config = dict(
    num_hidden_layers=15,
    norm='layernorm',
    lr_head=0.00658,
    max_grad_norm=0.5,
)
MLP neurons of a small language model. Each row is named by its layer, matrix (down: output weights) and neuron, and shows model dimensions 0-95. Each number is 500 + 25 x the weight over its row's rms, rounded and kept within 0 to 999. Numbers have three digits each.
A block is one neuron, or neurons of one layer that tend to fire together. After each block is what it responds to, as a language model described it from the Wikipedia text at the highest values.

L10.down474:481469491467480489491473528507462507485444490501565514504478539476487486494468485496491505485502486495501514517520519497521559507485500501497506511521519481501506517462526525478452523499514525500516511515508506479477488514533499469484485525498462530484572498481476541501472480503515480486
L10.down484:502502520525508497460477481497509492479522480503493525510513489518473540515487511471527495485494470479484529515517454486504523486472481488427509481532470519457471498510540473482482508494494552532472498522533492467503552508488527512527477471518522520554492510522501501490440494512471540505
L10.down950:482512519481516478492501447522502518489539536498494502502475489456499478492467519522457524522512485510518513530548551474481527485465531540497497484530478512487529489504529480449437534501456467519536514527533506483531545492502503477488500517548504480539475474453505486488533449473468515473
L10.down1114:530492516503485457451483503508521520511482486504489461498538461551447556476481504514459523500490556517536534484493498515467474524484522528485526519469507510486503521463504497445503495464462501510542503541523511478478475449505513537522505511523492503488491504466524517488458489511492471476
L10.down1192:516517507508501480464538511491475484522507533493472488514517537502492480499508458483535469527540492513495479482495496510473466460495473494531470508486527486476521499504504504505515513494486469536499473482492508462489478469479470458476440464544472531498511494498549509512497488492510519478
L10.down1283:489454525521520499504506502470502475468533520560535516527512483520490456463503509509517452486538496524488505486497546458488504494510475528531501523543475462520507532457494488464517482451477533503526439539470504531492458523473504490500470501503494522487522490526526552576528528498479527502
L10.down1409:533499514468456470424514495508514515512484495460507570501484510503529484489472529519466496467509493530510493502498509502507479509509484507499484489542494516530545492514454539473518494507505524493538443499511475529505508491529516505478469500527464483481542507504481456494494485487486525511
L10.down2010:485530529467542509474509488475483564478484514543529491497466552528512481431510518511470524481491485524531490453467483532508483481505518523465531526489513501505499513508510507493470502518449464492430482514523516489498476520485468524513467462516498523496535540458520544470473497459473528469
Description: Finite auxiliary after subject

L6.down1000:514492562515451512471485503476514485477499550557520467532498506520507524478458521489498544465511503471523517511473521525482493479501504496518519507473513497507489502461503497507490493487481512526524520464490494498479485482523489522523459481524508488547544492516514518551485510524456483504
L6.down1017:513479533491470524509489513504505499513486487508572513484508530497519505509450466514511480532532452536497556514553499488518480477476550520513492513470506503487461504470504478509535506490480487476499512471537476507481527478492511486490476487521506492470505492512495512516494504512480519505
L6.down1083:466479488500479492464488430504498493513522475559479458470509447524532507513472516539500510499502544495468508472502488513502503466484489497483497497502489488478514498506447523478483518505472520535459530503529473487532526491495510480461486492501463535527529515504485514549491498497519483526
L6.down1691:481515458504478509492499450535523546473480520485509490507510499570529513506449490531473484464461460543487496514457527494479459494484518507517489535499491502512535494480489516515539477507528475540520509508484498533486452473490494520513509495507491506495506520467479526512499451496512470467
L6.down1740:494461511495481459534528456485512535449513517487516489549436487487538447472512476518456465491504468533477543519486529508493530518515506485497462444493502495536476492558543501523467505478460486523487503466508487476488487466524479498529507490552490512485547452529483498493493531499494484471
L6.down1805:489457477475494536508511485502541521479526468445509526494506482486519488491498544477479468466488531482526530520499472481484484477522538507481520489514435543528497496501482478516509481490537507521481475558537529455509524489496502498518493543558540498486459504487515500509474533516541531462
L6.down2000:492512481496462483505484454480504479476493536521497469532516520512511517485489484517463504420455534525494462486500502468477525488472503508505491503491446527521529516487500480514510521497510502515471472484495528507598502491502482520477522456498497507533491527523525529534485514507507468532
L6.down2037:552475501497501518527552456513466459520485515575542504509519496522501479484456485471491528504524490469473492492503514523486492463561531518490510468528479545519490498472507504473510489495512478493484490530508496501503502453504488472517493502508503506530549481500477481532486496502484515530
Description: Object determiner after verbs

L8.down53:477534477555531501488524492477474512561511484498543507518495487505485530522499517463496494476481457487532516504514484522518471490539519452489481487500476525511488531496503493484543475514552477504491528479514499474463544489473498487500532496528538491543521491495502512506446484488471515535
Description: Word-completing subword pieces

L10.down178:546499472550469511490519482492498508547521485481501460512495506494514498485455493463487471494526462527503510514493562479492506492455506486498477563495451489515495560518523450494543544503518497475507507470481481520492522534500518505520502497473514473533491512484507512533483431504491504486
L10.down281:486458484555528473509541437508499473498496513502435528496508462480509478497473520452497527485485533554485491468472481491459489494530514493510525514505489502492502517494502519506495504522462480489494530475491480539514462461495485480480518494511512512482512469511499487502479500520469496534
L10.down508:504442515516474498493508517537475475523559505523474499542528491455480502523473482532460465509501519529526466487487482502480499518505539478449526475495500497507512516499501504489446512456544443538499513499493504482479455566502525485452486525484528550524522511498518496529477441491508498495
L10.down1142:491498540504501477513512518535524525543492480485502526495479518452510484481475507459475540531517516524503559526481545472456508451488522509543530486479483514502467520484529481491493495476491480484444511488526472487473488523499497486454540487457485556485520516527471506488505516510466487508
L10.down1268:488516527516496526486505524506468543484528498509486534522479493494506493487517479493469486508496485465515495541491527523507513544512495468491497473493518492507521561512518505516492473494475474528483465537536508504492531540530471492531525499485505521514464509487509498509483481493480513467
L10.down1331:484508558529460483530510479512508471529536433500503534482485506531508455539522467528475532476526504498478497479476520523451503501507498500534542534494530501480540507499479487468486519485492499508501512505477465542501498468508535503479525529544467487561463451494497495482512456519464558503
L10.down1694:510478497474505522515506499486494520529506493468478470458488481498472518562500524453526444531557491542496492498519468468489498472506500498506542518547490477493529535513481466511535490491496498527508511527521495473480513534481490484478527503512471486516518518483530451508451478528476480508
L10.down1910:456506494491472489547492447506533484575462473490491473507475466505523505516484516508496519465516452478534466470484480472487469525539531498479525511467493554503532507486506494484543541510494519493544506526483503497494490470503487506504521461496471522534473457491535527500549501512534506476
Description: Split-year digit continuations

L6.down70:513476506479510462487495448506492463446495465551514553454538513468498489505526489459521520500544494487491466535475492515508561520520526513452511498501490529532506533485513571493518539486508479449514512520480489554474542530506511472505507470479460532490527505542477513509515453519500494518
L6.down151:526513452505506472472467486481524488472440515471541474463497506547521470487512523494536543470527509466523493535496506508526484516487527490516527512518480503512453509486456540526501455502467494508488474507485523504501531499521491513513472442568499540511500479572530467480516520496485481540
L6.down599:519537477473466489481489484454511472455452509532472513462504503475545494537502499509513536441497498506502491545512479543488493512545491496519536453524464458536502471496511537478506502514531495510480468512522526493552483562449499554503488472546471552510447515490519506474477488541516468477
L6.down923:528513469527453488477519473460520474496484514446485493502470509480483481495514511519549487478438494506489437485492488525481494489487537494522542524476498571481529514521501493532499500516505506483500484499486492482543563517470460483477502489539483489478492497435522549483503477517532463493
L6.down942:513479494474524481539497497480512502513526489483483485542511478576465509446506492481498457475480504524490495495511474510510465492447534498510478506481541513509495490517518492492514507486514487505504465487519517469490542500477559500508486505515485475516495461466505490505491492496509522493
L6.down1415:474519543525482534511534472477473487475442498442470517469449447488527552504527527489499465518463544559515491505466463478517473502498484520525564474487510512511496495520526456483528476506510476534496466514451500458516517493491463512528478504523471461495491475484487501516519524492513496524
L6.down1621:472466509493486498514477452497515512468506503516447464477508508478477472519483479497522482527459525456506479494508498505517504475500504494499503484482488543489504505514481511531519480494498495549480468527483522468486543491492530472480488524500517487512493506475524505472445550485484461525
L6.down2008:494521486489494493467486524523531491455498483535474523479517488471485539511491524499535564493501500508506518494522504530509518521539463490469485488523495477565448513515411518497499482519464529488498545517529456489535516471514517464477514490525511526508475495541490516482521510509511472522
Description: Mid-sentence coordinating conjunctions

L8.down27:503547512521525501486475521486497496468521534512494478479485500480518479480497480461518542498528506494466517517568512488498468507481483520497482487457519484524488515493500492450500495493481484530474460473531443544518471505499471513523552482493500501479477506524472505500490459547524524533
Description: Apostrophe and word-start pieces

L8.down1066:512508484529473512541506499506497541477493526494495499456466493495476506495508535495492495470509542510518504493497495476510505484483506513466514544483478564495494510521525483469534478497514491495499472514483488491519488517517490509519463494527451499525489492549494490497546479513476504515
Description: Word-initial S piece

L10.down143:468520511478525518516509488481502481508493484520487499504491586487499471508514476477513496529542494508516516550500517469511493471465528482483520484471534497503490482490490494488503463490507475450530491506536477499472461472498532502494456561523570513475490496517519500495492504535497523499
L10.down279:451488513529509485484517518521511498566514503535501509507536491477535556534540526512492529496549435539512507508489503457468484504516544534493500463458490471508464525525488545474490494466530483499512467495462512529516518503505504524479510505505536539500511436504444497533521505478487488475
L10.down337:477465505553492561524505481509540465498472476491496441472507490467545531468452532505481483490497498505489502515497509470505501480518482533491527553484485509489557484537519516511466461509433497520484506478511504514451487480476544496547482533513458488503491490553528500524464509527493468527
L10.down443:511476509506468527498516536528496520520490462501487490497462497517499497483488537542511503523476510506521499524536510519474495495532499523477443478471511512508525459530475500494505492524494521470463485472497518536515495445484469516527504511466532542513508450509499562542557459541525450484
L10.down447:519473476562517479455521476547499491514509522529477448501476467487516494571509499509503497511458485502505464475479550464557500505504519508535499504470485507510495480487551531508472506495490475491539517469534483464532501524483511494461496502527497456499483485447515512477484501507516476518
L10.down876:496492534537530495466529505487517524505476459496505500514479505507480508475521471465459533484515465525543533532518522452529541512505495491461510470496485561526509518513489475484508477547511501501528461525494497491523490523503506531553526513483501514503510465460539473521483474450491523489
L10.down1067:517510525562441494507482484526470533500499516507495507514529488523540510495482506476493486522487471513499525485490486530538499512474502487557489503485541477521470511462516519518493491516463504490536511454523487470509494528469483490506459497463475478510534500502468487517502487521503495538
L10.down1144:500491511479510543484459475491475518521478485479547509476491487484522525467485494506495517533502493509463487519465532555544527470478548545491478477474518500498512514492501516517486530496511459502519469462507514453507461470505529492509494463517481437468511515531474471529501520528499506507
Description: Possessive apostrophe and "an"

L10.down66:494513511468500524494512489499500519468431509497502494495441539513491493528516515540510503489437485466503533500506511505529490523492500526545478460527497495518464536521508473494469499479508498481519482517490488496497446487538492500542527510445498528466512528539497529500518497576524489497
L10.down233:506513507525519543478512488503477482498493534523477517530476528510491500523499534463456479446497497494500478479497515488488510501483529535558459471480510516465514520550505502476513512573519524521476484458523505499522478479486495484530491484510493503527479521518468500510491522490518475446
L10.down433:448467544493515484466546515493520510530522454464509503529521491455473503532500513493493498473463507542467491467499552493418465543466522490501522527526490505496470493523510479555475494483499522456482502508507494485467493497515481537530522533505506487458479527471521522503565520507545490519
L10.down531:501490499508538485511477480454463501554513500536512510454518491530518512516466535514505481481518478456527484496529482498469518495524502526487520503525508490499480464489519514501530496544513501495518514472532531510479459499486480528461507458520505523495458521511497514477570574473530508500
L10.down614:466490524480486506488474518488474527496416464499514525455473487521477495545468531519455532489501508494515499497473499465450512519508505486491532525479555559481469504552503517529456505496529493512513515476460518475535524516477493537489506493476486503487514502492463514465532476510494464498
L10.down1615:521603486462536497497477508475521475507517500503550538500501516497489517473459514518477474505518503513466498456475475512483527499492482512464466472537458487521524477492472502536475521480491484463483506531516512517450523487537494493458472476503460510480530520486513502468518450470507493491
L10.down1691:523494514515524495476499464492528479509486486583456575494551493460486507470496487472537511492464465502463494496490487477511471513522489481454517519529478485496467512489504497499501484454500464461514516490464538447509496491488515507480454541537501505557518483530499540500505507520538511530
L10.down1954:480496524538509472543503479458528487493526519488513510478510487484518457530462545534533475480483539497475504478477471505469523483520537501515526455535467482483503466510507534480487519489505495510483460509524489486494574514472460520496479486524511524500492491488486533450514499475530517475
Description: Clause-linking function words

L10.down35:515483511491495469530554520521505500481509495492504515507552507478490501518521529469480526521525481484535497481454492483533498454501459523461512515512454523440514542512460522453489523499474466497494486501558427474497487506524443515479541506480532517487480516466475510496498484504498519486
L10.down88:540510531510490499551499474526542499466533526533485514526497505475544499492518475486504508459521516507495516469508522509510508487563489483498469497487481514484511515519498468454486514500516452443485505524483491473492499537469485489490510454514505474498503518506450533492484500511461493459
L10.down91:521497480488497502546515474525516488493490512529543530515547468504487495508474487517519527559517471484467476555513503523552497480489446481482508474510478495504484512491517516501510537527483514481487519463492514469503518464502509485520485493493513509506539472532538536532452452519476480547
L10.down549:524495502581453477543458498444482517536487493503459495481464537512511484468512509516525513495486497496554466500502429499485535461471460537490490522496523470509546506579536536529506455530464508509508527486523506469496490495476479511537471492493492488521520501530514505489482533487491511508
L10.down1414:508468507489493475493509490470501490490539499532476482515486481454497475487494523509510498515507482528538504549530473504503521525479502522483503521546483512502530508511437460508505519458561484501469536475464502505477526484472491497426484480487554475477507488534500494508554532519534483476
L10.down1688:512522492530477488466505457526523530465499478465430471503483507485513563515521515489489537468529488494498519524475495514429509504494516517492490463541484513530518542500477495470590486508503481493475542504466535494506524491485489502551507480522486502509504497510477442542476520491479460487
L10.down1792:527509507519559535521501483509505468500499517488510508554451511481464522482513553501435511472493542495472486507457490549473537508529519519519498531499481547541518501501503500498460477464505501506463504500505504516522512508501487514457500534467478474529461526482514495519502495495512465497
L10.down1841:512515472492524482467478461492559504504488498513461530538511527498467523475491510495504457541533533451491511497474488440499494497477509537509514492474531441541560505522516515490517471496489500537489495522498516498469525511530493514514504495458485521527490472492531504515510511500511544489
Description: Split word openings

L6.down476:498518490491509447496545487523523532502519531518495513523509493506471506487486541479492488515499508503469499521504489485497477483443533462501508524541510467473451502464506505471498518479509528475486482503511482456530480481525527458534527488532510503521476527486508531524499485502492480497
L6.down563:482538469496525490523541485466470487506495577517522461503495444548498502503435480507536507509474503452547546456503498504448527453525548505496499508489509526493505504497498505539471531478556502554471500504487502515526540494495494530497477477525490512529494533469507444464497486518486501504
L6.down793:499512492502518497494524535469503470491509555481520501515528490506499478456511483449555496485495502531522581459455482525510509480514511526509500530510541464522482507477526482509500490513471511452481541528503501486564484498520484540490498503510508474524519555506544499524467500503503467503
L6.down885:461510498516472512466447528542510510525481480507514504481481479481528478500517515518523536509490501505486502509492516497484498489479464484515528518579502490497471534472533519523472450515476527504483508476495535497533458480481493475479481516538500498508496494471565508535517485540498488494
L6.down913:517445493510466546524488490501480488453488473570526457538501470542502506503498501522505550508480438527483527457492499507468537485506520504485486497536517494469426483487520530514464502467508522534525482476535483468486498443504503493493491485493506480510511498512520532460507507494510489472
L6.down1484:489493520518529511459527515529495496523519497496510517471459485488515491479511529486546507525530479485471520472464503505492498488483510462511509503507479482476480496523567504523439465466498497509481539496474489534497501494488505485513511508496526508536484457461500499543504473518494524542
L6.down1758:504522471472525497523510472487570496472536516525500502495516467537519496493502497501509440488517491481497482489481488483471518469515558480488496489507474509503561470497439473486475528467529464502503522498504541529495536481517497463527522509525481509538486525482494482498445477483510527508
L6.down1802:487531489446504504499511500487529521490506523517513448515466471486521510539509448485500493502539464537494497501516468510508517472523531516476467489530500467500506509463541467493504511529493531523473492492522488479482495501479553547485445426529513493481485516471522450511487561467476501536
Description: Verb-completing word pieces

L8.down1532:531490552500457477506485483520472524531470484523507472544472481448465515521487527543502485517504509540495486478477502483443503463469519513544478516523504519466508475531486524496467470470517525478538500496513557514513485452504498484533472458512520504526502531474468529518505469502481502495
Description: Auxiliary verbs after subjects

L10.down424:510497524526487473522571502497508534489502490531478558499515533451492483476526456480461490502515528511536503515479515477559510530464502512494507486486527482477517546499523503515524483481487507505462503498469488487471547468484475510476521542518490474471507531524508491518520508464495502518
L10.down432:472520504528472524498486540476498467480522486504492457508504543471490508446517464537481516468502513497464526514495488540539496478497514529496552509516493516501540513496488491537504529492503481535545497457530499466489472481530525518511507462496517462490513509506548539482473500474486575493
L10.down532:470504463502507487487481512525503465458488466536528503506491485552522495488479514510485528474463478482511502496512517475502531513540486527495473513488503489518544422514461483512507543505493495496494489476488443500497500528498521480462495483538518455502548516520484486505513518531511525520
L10.down788:453485542506507486489492529533510516537532504479530511469498463505483465498533516482530460526491487500492497499484510542464476498531499486529475479525478451500462474498520494546517550491433501477475481438450492495511518520458504495519513451512538531526501491493494536496502510492512522545
L10.down988:496498476473469503509518468474513495535483474522492494533518503526539498506480490486477494477504495506515525535531490500478505530444522473510509488487532508488506488483480479524506493464527534511519505552504470530505477494496464477519539513483489496522515519447517481509532515475500486482
L10.down1012:474492464486517513498522542485469499537544487493481502494486499477498504531455475438485489514504466509467496500505495542500448505485463498482474512475505500494533487485507477498561497462515534538520499525498476494492528486473482502450520560490483503516509527533507512506458444564495461479
L10.down1522:519466502485551493459529487522526488516504541488505448505511473485465505500507561535505480454451520471484494505532525487519500497490504479486530494467508526480514510483486513478530522542524499491460516462505484497501555505459549484527508499513485522461494493484514467506467473462521512468
L10.down1530:522511545488515479479477489493491486532539483511511546458482540481484532502511512485544512485477475519493496516491492515492501542485497468494559524506445474489490494502488525518463472513490539516498493438454516492532558495508545484516502516473532512504507533502525525528461504495486513525
Description: Date and time-expression starts

L8.down790:533510470464462541539512469540482485483533433477520529516519504502495476525491511508505513515504473528497431544459524511472476538485550490476510480528480509507489506488487522503489508498490527524510528482496507526505488453488470517511492516503506483533493504478532545511502485458473529514
Description: Coordinating conjunctions in pairs

L6.down138:494526498529490567486514477482476525491469516467471508496521482504515457551503456475521540523465525492521513507457441457500525470474507508445493545471483518505484505481542480493510534473511484552496495463456501481491490509503504496500482515456524508519544549479541512574486524467507458492
L6.down192:440521507486447528509500473533509500482469552448490485535545493543475500497467525530470501504508490563563477528492514516556506454473525473470515523520507520507495469507534490504514486474490481550468437510505508499545503501512465512497495504496494501515501486459494539473524519486558502497
L6.down613:468552479578516494526438491488505465524519470528472486493462495534516498510520507534514478460505506483514508504496497482514500497506519462485562503524496530525506483469498492494483489493515482500518505519478514473479497510515438535536505509532504540560474496480498506507520508537520474494
L6.down865:531459493520509448537492507493490525514500535495484537486480539540522489499481502538446459519536546491502528492474509456488458515495480491492518522472522533505503501570507514504475521468480508491475507513492505480502494525506488514526474526457485479542532538479470524492467454477492487487
L6.down876:487483513521522500542478499537517515515519505407544460504522533462521468530498478534503488483486511533514490468507480478493539473484457520520477454497496486474548474534479516494504494547526493483479489447507515528475515516491509520483525524490484486479482484499484516489542528474526527502
L6.down912:523514503494494490486514477522500518440556511472491518520508477494495485497502498504527523528508525495518475526493488500466528465475489458533507526507482539506489484501499487428476463529470518506518486474505545523519426523516465494485527488477490513508497538493515496470499523505501484484
L6.down1243:532503468529543523455487495509481513490460505494538460474503470479463505521469488481514486505487504514534525454508500548489490437481470473474496489526530566518497438484473517500473505488510481511505502491548520503531472478556540496546528501457495504505505538474487510510501486480477546516
L6.down1697:484535488521501525504521483479487520481454523483482465526448521512524500525478515531488520529485554503537494522498497509454529460518497454508523460524503523469537489513485508487490456512526481533471491483529513499516458514471462509536462450498460451552520547442493507472524485528532507496
Description: Copula and degree words

L10.down471:466520483496510497524491500506523517524500502523480497496520478503505479500513489505456452513485502568474497491504504493507534522542495453519516508440464482541533453569513476540510523533516525486500536515508516507491551515498485539527480491518499485508487455527479472516516494434513455469
L10.down553:488512478474479550505450513504469503487491512483507490537483510498453517500475507501473516515498469513527567496504505526525513515494490478483551520517537484527487539537525503526477448508518487539522470474456485486525522451486500528509488465487478489495512528515546534485499514492529471504
L10.down725:549532494539508504479553495497453477495480529489506489517526516484517463493563456462475512493467517499501494521488523499461513547469466487464517502479490502433527484494471469523464518524482485554502488467486531521487500512508497479469527516512504469493546481475463471492475463471510511494
L10.down777:543561499489506474468492482501448501514512496532492514484495536504501426451549513456536501487476500485529505533508546483529464477553494493521507495498493494478557491482455513473508538488441494498533484455485529535462503509541540473503449486499525498493522485539496508467461443486496518506
L10.down811:491546493471546495498508499472501471487549445526469497513519499523492520505484517539497523537493512471494478517531474481478528543506458503559463497483537524497496463487501527515474541490469504504524490509532460511502527502440516517508535506474507522468473500453506508472534488492527496512
L10.down823:540533494541509534522490490506517520498496543485516492468475519531507489540520457498459471503476492476515459469474496480440482510499518508477529465523517505487485523478466480453476518512482501499474477517516496494482457466513551491484528471466516469488568501492492511527535488495535501527
L10.down853:491521512516488448474510537525533496512526521520511509513533500529496478491500486512531543470507504497487521508502472511484493541519506472500477542463522500470494493489493469497448510505493499491487498483472488542480542530526504475451497507479493479485527566500500493510543473488520511514
L10.down1609:457491494495473465540490483531539517521508502506520485513493503516494545523461460483485532534472474475510510496504508547517504511514512503496455517494467524519509495500505453508551501475531552529499465513502496528429509500482482514462508470500475532515492562488493523518518483498503491484
Description: Day number in dates

L8.down800:556517481538478524545536486473486486513532483506502505488523471515519506505518554522495487490489494516481480464482477505502446523478512485490520453477511545469500548467475526500538481525526501487480483519478427463470536488493516483528468507522500518490523470489483536553472493515463501462
Description: Clause-linking connectives

L6.down144:520474488512490450494536482496539535551489500486509467516475496492505481470501510493497443530447494506471515506494524444484515497468524488492494509511509522490495518526515455506499473479475531494480498520521485517501503472487515475509476465505488486516524552493494529489497461456565455519
L6.down572:491445538444529473547468544452508516502510525480477489518483534479545523513517504557504474501518537509476547489523473491497495509503512487479513501516480536455523502494515481539504444559498520497457493517498463504491516525525522520468483476535509484519499541463479541517477500469499490519
L6.down690:474521498492428504544483513494473506471556504513467503542495466509514507480516521468478495488475521493552470434480506511459517522507518507511515500514499488487537520513523477508457549448527484496527447468484452532503526506504531459493512508466558483521536491520539492509530503472452461490
L6.down861:523484486456485516502483505578489520458500519497506474532492493486507523532513504461494530491509469451487495497480509515468546520485490508526500461499524513477506492480468524518513459470466492468487443506497514450513532475477507533490500489494545515504551505469524502475530498496538439534
L6.down956:459514473474485473495539489477467505509491483501490507517509493548505497457524499511475488497450496509478442527526511483527478487458522495500536466458505515497507514493490482532504503541532501516470471506505483508529516479503485489495517495527506500469554531471515501528561493524496488477
L6.down1163:464515512501473495460520492496516471473474495481467484496499525499512533496511494503510501501490469542466519520492508443518534516480527480451521455489519530516541524504526491496530494451452514503534524525499529494498506510467522556512445525492506530531536485491530488494466484470490517497
L6.down1745:532488486504477428470542488463500500535475531513512473520466489514500443475489490505474480507522521509481445538498500472504517468498510506487516504513511510501527507455512485522461528519501561520500520511496512555516524457521531497484468478488520503508540540486521526504479502525448493546
L6.down1851:531517501500521513468489536520457508541553471506512499472490477496476452557496480528484498515511502463523485443459530490457498512542482500475493531494499473503491503491471484504513514514480452455540508471503494469508498527490526475509518506475516482472512495484552481524531537491486529484
Description: Date-introducing prepositions